From a checkpoint of a small transformer trained on Wikipedia: normalized queries and keys.
MLP neurons of a small language model. Each row is named by its layer, matrix (up: input weights; down: output weights) and neuron, and shows model dimensions 0-63. Each number is 200 + 30 x the weight over its row's rms, rounded and kept within 0 to 999.
After each neuron's rows, "fires after" lists the tokens most often just before its 100 highest values on Wikipedia text that the model never trained on. A number after a token or word is its count.

L9.up543,192,153,207,203,200,254,182,149,148,144,214,221,186,201,232,147,188,170,191,199,205,231,159,241,207,212,210,227,246,180,129,209,232,186,173,222,210,202,205,198,218,173,168,193,174,203,256,232,190,199,218,205,204,197,215,251,179,231,228,214,204,252,178,165
L9.down543,233,260,192,200,138,224,260,166,238,212,204,228,196,146,182,275,202,221,205,214,154,127,217,151,193,195,205,181,196,265,250,158,182,227,241,143,195,238,191,234,231,228,215,176,172,203,176,205,263,239,175,182,188,162,161,158,215,167,154,205,153,211,170,169
fires after: "=" 40, "." 11, "\n\n" 10

L10.up393,233,210,206,206,224,183,180,205,194,238,208,204,166,201,175,188,244,207,170,227,181,170,222,184,178,204,165,158,244,198,195,203,209,193,204,175,141,209,220,160,237,226,241,148,211,210,225,177,221,203,176,219,210,265,208,199,265,155,139,181,200,278,232,239
L10.down393,182,177,188,249,242,216,193,178,239,200,147,195,232,186,175,214,170,221,246,206,176,179,185,206,256,207,182,234,186,212,266,217,216,220,226,203,206,172,164,209,179,219,168,196,189,182,226,176,165,220,157,179,168,200,172,229,159,180,205,176,233,136,212,173
fires after: " in" 16, " the" 15, " on" 8, " at" 5, " September" 4, " from" 4

L10.up12,174,242,207,206,164,222,195,158,221,202,211,219,201,197,142,213,225,263,269,235,227,178,188,192,211,173,151,149,180,145,142,159,192,238,152,185,179,219,216,203,150,208,171,191,182,191,203,178,176,223,176,166,162,244,163,229,233,217,214,237,189,271,216,199
L10.down12,216,223,201,243,211,271,198,219,189,192,202,207,204,154,210,193,181,187,154,177,177,236,182,199,191,206,167,200,186,168,177,228,216,179,261,169,192,230,244,119,230,170,206,174,176,212,220,215,225,226,210,211,273,197,194,161,188,212,205,159,191,209,233,184
fires after: " is" 14, " be" 11, " was" 9, " been" 8, " are" 7, " f" 4

L5.up216,212,155,170,175,153,192,224,183,200,226,227,174,173,211,158,237,176,164,231,196,201,216,196,211,222,238,169,251,196,246,187,147,252,218,180,210,176,217,225,232,190,194,231,237,152,200,189,234,154,204,233,166,156,203,190,216,202,177,249,203,217,167,233,199
L5.down216,190,300,193,229,203,212,189,195,210,179,178,235,174,201,235,189,200,202,208,182,205,164,265,192,209,163,241,135,192,153,249,238,164,161,219,188,213,196,191,184,194,186,183,145,234,235,185,182,248,192,154,256,242,204,226,215,184,248,131,210,199,172,191,202
fires after: "." 50, " |" 16, " to" 4

L9.up372,252,208,180,220,178,231,181,181,226,228,230,235,148,185,168,195,191,184,153,209,169,180,225,222,218,147,195,246,205,222,215,227,196,240,182,245,155,182,147,197,181,225,208,190,193,200,190,226,178,214,204,247,148,211,160,224,283,197,210,227,198,225,239,163
L9.down372,224,155,196,196,225,238,157,231,107,231,180,208,230,230,177,183,230,199,205,188,200,216,201,247,197,190,196,171,221,214,177,201,228,178,216,181,205,196,223,195,234,207,194,232,213,158,171,249,261,206,252,211,208,185,193,188,229,137,173,202,167,271,177,188
fires after: "," 31, " (" 19, " was" 12, " is" 5, " sur" 4, " un" 4

L10.up132,216,206,174,245,177,203,199,142,190,115,237,151,141,192,210,215,176,157,156,243,200,204,218,172,207,226,197,184,191,212,215,211,241,197,208,212,214,233,155,192,194,154,183,174,220,217,213,200,229,244,148,154,167,224,165,181,190,205,221,211,184,199,197,210
L10.down132,222,228,209,223,194,226,194,219,225,205,148,208,215,168,164,233,243,228,189,170,221,225,206,182,227,166,198,188,166,184,277,183,157,244,160,183,217,171,203,207,164,211,145,149,209,200,242,179,177,214,202,199,240,153,196,156,221,248,184,220,237,148,241,183
fires after: "." 57, "," 22, " Di" 9

L9.up317,272,185,199,218,129,191,155,229,165,202,218,264,196,198,154,192,211,200,190,166,223,182,242,299,228,157,148,277,216,171,227,172,185,185,211,196,247,183,159,195,214,218,186,183,167,200,187,246,180,220,226,186,203,198,225,241,245,208,256,236,191,231,227,170
L9.down317,182,180,275,191,118,228,236,198,177,194,215,204,206,185,163,218,145,210,215,196,201,216,210,133,200,222,190,182,195,173,160,158,251,152,189,201,178,261,230,211,205,204,217,185,249,242,201,178,215,199,188,212,242,218,205,215,208,198,193,192,204,185,175,245
fires after: " (" 56, " with" 10

L10.up134,236,222,143,229,160,219,168,118,244,226,190,204,247,209,238,138,231,202,176,225,143,186,224,218,212,155,149,201,214,230,187,175,206,183,260,184,241,235,187,229,224,236,227,193,215,192,205,164,190,230,190,172,195,169,197,195,234,173,168,177,232,215,199,189
L10.down134,215,206,184,290,188,182,213,227,226,165,188,237,215,201,183,192,158,208,200,149,182,221,190,196,162,235,199,197,199,158,201,193,182,162,211,140,246,164,225,204,166,203,200,216,182,196,257,163,154,245,149,220,229,194,201,204,198,224,187,228,202,190,244,176
fires after: " |" 47, "\n" 12, "." 6

L9.up417,157,230,162,211,160,217,163,214,249,187,146,260,157,228,187,164,183,232,207,183,244,234,179,161,234,241,177,184,226,186,222,161,176,211,213,221,205,206,159,180,201,242,207,190,204,147,202,195,208,180,265,218,250,238,198,190,227,248,219,164,167,195,187,177
L9.down417,211,229,183,221,204,233,194,201,168,201,240,206,149,147,222,183,188,188,210,171,159,163,248,235,167,165,171,194,187,244,188,185,221,147,239,221,211,187,230,230,144,179,201,152,205,201,239,174,221,192,219,201,183,162,233,206,182,138,192,191,227,205,211,184
fires after: " a" 28, " the" 22, " un" 10, " (" 6

L7.up405,198,194,205,237,161,165,209,244,148,187,164,216,199,235,203,225,176,152,172,214,172,242,200,259,207,194,209,251,235,206,198,205,182,187,265,243,218,225,152,204,200,212,155,190,200,254,182,221,116,227,197,184,158,197,209,200,155,163,230,238,223,165,178,206
L7.down405,196,260,192,217,194,244,215,169,209,173,192,146,194,158,193,164,191,185,196,178,191,187,201,168,203,229,193,153,210,203,208,247,203,155,179,162,219,185,212,202,237,210,194,133,229,217,217,172,253,144,230,221,215,201,189,193,226,227,184,178,156,220,242,191
fires after: " to" 25, " in" 17, "′" 10, "On" 5, "ol" 4, " on" 4

L10.up120,242,175,160,213,159,219,210,197,230,194,190,174,222,216,165,198,235,168,230,198,225,191,203,231,206,206,182,202,189,195,157,189,228,160,280,189,232,187,198,184,246,222,220,207,211,190,178,183,199,182,172,170,182,149,147,249,177,170,248,211,204,190,237,190
L10.down120,179,193,187,248,231,184,164,195,157,177,189,235,246,172,207,195,240,180,147,143,148,166,211,187,213,185,176,227,251,212,202,223,197,255,167,210,218,225,129,150,203,237,221,180,165,220,203,168,152,258,229,260,184,231,221,186,251,150,194,219,213,224,179,196
fires after: "=" 54, ")" 8, "." 7, "-" 4